Part of a small language model's weights: untied embeddings, a variant of Muon for these matrices.
MLP neurons of a small language model. Each row is named by its layer, matrix (down: output weights) and neuron, and shows model dimensions 0-127. Each number is 500 + 25 x the weight over its row's rms, rounded and kept within 0 to 999. Numbers have three digits each.
A block is one neuron, or neurons of one layer that tend to fire together. Before each block is what it responds to, as a language model described it from the Wikipedia text at the highest values.

Short subword pieces inside a word just after its first letters, often in headings, names and tables, e.g. C-har-lie, B-ish-ops, c-ur-ious.
L8.down8:492488466457540487507490534486504534531505506501475507517509507482490485510475481486502498495456505461508485500503535496505488489501479560479526472465482547452456528485455542492502518511489481515454515513527451455568470501462502454516468480456534515470489492523540499484500550495538495509498463471545508509522530476500488554511511493508521503453460467507563507474547500502467533506501

Digits right after a decimal point in tables and figures, such as 22.0, 16.5, 119.787; weaker on mid-word fragments like ex-cell-ent, for-gi-ves.
L7.down48:517469495519511505469505576525478519487506517531509501504434495541528475468506468494503530491504495510541460501514509509499513495478464498498505515546490521482517527531511503464487505501494520475476501478492500539496486468479461509549535544470526554551478471497505514495503513483495530506524488517490512487518496447495500496483447537541491498494529465498467513482489474499498470500480
L7.down125:492477497495501545503477504500534532473536483513494508536527502506523518473471451469494542510505493486465463538473507479502488537499511495471504494509425504496494482490473466494452507472502505526506526519491475540458519478499481501505504472500498529485512580454493518493474528524438542490500502510537507457516503439469499471483548502491506472483485501464468534523478533508504517488489
L7.down253:516508563494487532496513533515462510506510502519525537496514491503525521522495514463457501510544496535479490510454517511484456503530557478536500519485477509481459491479467505457518487530489507526443533512509473498495504527484467484456538495507511513475495511503515548479479504531496488446457509452506529514499506469496496466488502504536498481489480501473507541482505525505490477512509
L7.down434:525477539486476468502447495508476506496483525477502545500478498491526522517546462480516486505488522501512531478491527521536495501502476499516516504494494504492511520470512505440552496503515461510473494525497486479477517442486524485529522483473549484518515481465492499519501501521517473495528491490527520495477505483494517518466494571496499477486519503522463457478511518522531471479493
L7.down522:494496562526488522470496496527500505488552482464475513480493495516450499472571475507488501497487493525531504487486488528453539470484505461489554542490493587507508441526527549501468524494501505473531484527497476546501515471545460487533468493497531491512501538508494463484496463510501480491512481562508490523495526503548515499504517494496485514530508473499484455557511514523494456470526
L7.down559:483508530456517493544471526467484555520522511514518515500540528434470487466489504522474513518504520506535495532489498503489534514454483460528537505523498557499505502539483504467493457487519513492513528445524471500551489477489495485525465533490464512496473485513491492502546492486480526518545527486534492504484506499514501446498480517474534463475484507488464507480460503514488517507497
L7.down618:521512478487470493503450487481486540483497485502476474536504507467520477492539514513522466513516511507500499575492500513466552501489496538507475465510531535524450493494474478529544499528510443506493517494493503478507477536511485488463503492522537516538491488517466488549503521483550520513506488533566553489550515507497499541533475475493485497500529472495437500503508508453508512450475
L7.down678:477465459482510504516483492491477530464491510488484531519551482545522523518529446549535527448523504533518509525468506510522502471499476496461529468465526506486522538471548478488503529518519438500533479523448527503516465535474518450504495477478496467472518530514491484487487528470487501494528516494463516508492470511486488505517571487499473528529519512490524445501508509522469448518534

Word-internal pieces inside long split words (Mun-ic-ipal, mis-cell-aneous, re-stru-cturing) and digits right after a decimal point in figures (119.7, 44.0).
L8.down486:517503493487470505474509484494497505492531480475507502527495532474487518506486478524513444476489454480557511478521510533508583512460468485515532485518518528533468468503534479517505474517531480468465496465475551477487492526497476455558477509498473484508501490500483524533508516472490524517509519530489484473551481516501537451515468494507525499510481505521485520497512522491481490541476

Short second pieces of words split into several tokens, often right after a capital first letter, as in Cinnati, Wednesday, spawn.
L7.down35:478473500491532490535504465540462493517484471512517477524535517514516490501508523478510506533489502534497517503549458522452449440533471478498446501520478440501484532513478466530488478490500452519520541518459483435545504496496521488513470484493482515506475479515473530486505526522471530472489526526524503514469466510489536518494505524479496491443507483532479509509536488494518447486509
L7.down170:513478478480519484508543525511483486521485537517532475511468517493544533461502504478513475508513522475485513536501517530514507500486478496514473538497511532494501479554532471483528500494502510558484508500487525466530510450475508476519482468501486495530528531545545495481454506505446553491510454462510503493494540484513510499495464469508455498442495485501487519502528489496495512464531
L7.down227:485470503502493531526492490508508485522479497485506522473525523466524524484505553503528488511486494505498507534531519485497499527498500473525532493499484517486481574494528516479520507506490451500497513518503506483520499514482534510531529527470518484493491513500521471520519461533500488497522509506462533483475517544500493530503535496506471509488469436510474473497507499473471530492504
L7.down298:452521500531516540468536472535524505519521503522434506482503543502550505565509488480495508513516478527488491501513467484498529480517480519492510490504506479505476526496500541478464535501462483530493486490540492500503490483497538526509509531482520476503543537538527471465536532495522540507509478490506478496455467508522499494504467471515499485511476479502538528465486532576523494483504
L7.down306:518496508510535487458479515532502477501538503516458475460516481511509541494500497485481500513528520470457496481516543493434526521466538548473537540521491481560548490502496505499522484489478555496512482556517499503524478489550520507528506506462506489471510496473482521515507469502535498526543521531524546479468518508498484508476506449533528548488507498511494500517516518446457482522470
L7.down623:504464490499497518505515504473467490485498506530455480483521518511493505490483483459508502538486496515490491533509529501464524479521519490506504494509474476537521496504510532527511516512521530495536492543512473499473526463487503463472498533492459545531519513480542514476485524518495525482515524453519540515498496483509477549514460519448466509479432493481514500509488483508488529487479
L7.down703:491470490506437512497494491526499531474514510495535457581512533462492467488481493446479507520513525462481485502498465480503519537506468484449485510480518470531493506489514516493539526522507544477519504526468489535528503538469521468526454515517470502499475474509512507504549473535508497503492534497490514503522498508481533492497498478474521476524475474490494536546483464495442519460475
L7.down745:487483527548470534506503476512491488507491503537491522552495506513534447504546480495516469509492499472494463493486474487482444473546536491453515493504500472544539473482498528531522462472512527529523497519439502534502513493516485492516544528472484482526485512486475550539455506467534517527499467502509482507470501477526486487493446468465513519493476528526466501517510509522523491501503

Last digit of multi-digit numbers, mostly vote counts and point differences in wiki tables (1,15-7, +3-9), also prices and yardages.
L5.down79:508505531494508517479537507494479448496512499520460494503499557498490501525501508500565491523544511528505502492567488459509524519437494500521555551532491483493549479495511510450493485489463464495521520539461529498497489450480508484542462514510460513506508512493477492452521470509515457507498485487528538543533484519477513476495509477475515494490500501510481467501534474499499514500513
L5.down127:512492460489467485465517448494508471506491522504523496455519495537483515519511484511501508516531520529515478481474544482504555521472505542517529510520498571520497544497525492535485515500521480494472494530565479495486498504568562484501486536494498486469505513521528458497563520530490501463460542509499502495475496509560484526482513488513457523467524508496463499523466510470476564491506
L5.down151:510459493517536495546518513496514503490510474531539484563512511448490528497471475507487465540517522454512457459504464503504460514480495488468491494473470524505466480509506477497516513475506498521484510460512479468536558462483483493536518518484464488534488529478482504522489539485519496500505480479503500518493509523487478490514483500471558507485509544518469465456466473534437494493538
L5.down360:497483509487505465508507547520496496472516488514526518518478546547508512516499497482515493544491542498518515492490480495504508517541512534519491492484504478459486514528530517452499498461468476536475493481502500497506530515505493479506494509500494504499536475490511511482526522467532488509476455505505518506484575523504493457503480534540505441516529471490468501537480470504514475477503
L5.down361:530501482467481515503472498471494485514511435494500504485507523459502504497533515507492564485536452496511495491500507500544526475484491472544477510519472450507457493506546485532485496503529500495511487516483474463499538482531478483496513473545546533489478494479488489502483502495481454495483470480478490476528501500515498512509453502515505535494543495539509467508490451512494483473477
L5.down476:524458507513499504516508498531489513508507501517447511488527541504507522484519502482485496521506489542482496478504470471483489542505515541488481497521468505496460466469431465480482436497500484499495499523506496479550492542478479536486491444475510509498487543482520469496499528518503467501502517466506473511512482465502494543521501482539562477501515488479509515456494472520503512530529
L5.down657:507521500452510509484556500493485476489486482517520493478480468495497532541508515557506475496482532495492487549497480504507515541523483494503519495515514502531476518502492472506469506559517511511490510525504477462489459499522493528520513490508497500504508513444467478498552529508506544479464535488508524523479518492503523503524495518545498506484528475492507503510505522453475529490470
L5.down671:537533497543526514462518504474512510455476506490489509456499473491535515467525494525496457510513444523485520534509481488468515462503530512510529491512523478502504518481527478539471514544477547531509542484464477495480463515450479532491509513518508491501438489478521499525528460455510547496495527455501487480532532541483537523507503485487491477475492526498475528487483525525494500471530

Short subword pieces inside a word, right after its first letter or syllable, as in spec-ul-ated, D-ar-kest, T-ul-lycarnet, often in names.
L5.down78:502548476500502512488489465481519453500523511481492445506470470539492485486469512498488501468535509492493465507507503524499549503488479453499477503514582521525490530445487541528496530505521484487497489501499513504517491507515551508493504525495533527445502531521486543488488543544503471504512506487515543515538519484533505453514521483506504505495493465478476485476437504495512503520500
L5.down86:497494525515480446462476532468500514505495453500525514490495543473503517497507486468467443506503514466487519472471444481500528503519524474481519482522503522540519521540528481490491499478479483494489511506464515506525490537520478523492545487515491457549502460529493514496497497512566497497509471530458513487476489503484477470500509514511548500480477472539518465500487475527519447509527
L5.down200:542476474514491549490539509515523484449487546521494510499486525531529489497534529502512464540470497489538491500482524515468526533509477479511549477557477468504458480479525513492530494493494515517460464515463518494476468501455497512501504471535458483498489511522514516521513488494484478511514512497476515485478509500481510476473509504459481440501523502475472515524537493433513524512488
L5.down308:503468514502511505493487460484518525520521526581501543492500508485504507490485535443522492498531464525479486527513484513463493474518512505502511479515497524523512519505499492543481497538536430522470477486496474481530515523520508497520485446504504490478481529461484520455515459470491452519451555448492491463524503516554465481525492520534544514534527506509456461460495527530502519451517
L5.down369:494505477525498482491503504518486507530519447480503496443522449558485480516493513528492518462531478520487509492520480495427521513522478491528504521511489497534478499505534530500552525500481461519499525518480518517551513496444486555493509519492534471515493511481500556511543530498493492495499482482472519530490512480520514524491541509473519507513537442479536482502499469475503476538508
L5.down633:513504495521485497492505535526508478505494557505489517493487539489538495500482480531539523515491563489484506505490534476507517501433488507490536499504501493493476516507494525508516517509511450558486516522490441487502517499540503495539452476478544522479528488483517507467509521492502509449452540499522511491470514505501491463507492513519503503454525522481557539506490512540517456476508
L5.down744:496488486492518502482503526470488477488448510480481506506491494496574477482505491517531488497510471541511515509512501522453493468565514500505543515540525467504527531514490509550499525497505478496517499524511474490501495514481466516466493502531500476465478512546463518511531487494469533486533519514470475498477490451449540483476503470492505484504494535500477527518484528522516518497506
L5.down751:495504488461506456505503513495506482515468500472490534460533485522544458524508488508541491478518516515543467529468481457506522537454454486448493493492513496528488532498478491510481523488494535512491480475490517534519487496542481476497470482541487479499526491484512446483515508500514470496497506448490489518527531527496479516520452516499503478470482549523511497467479479520477508531475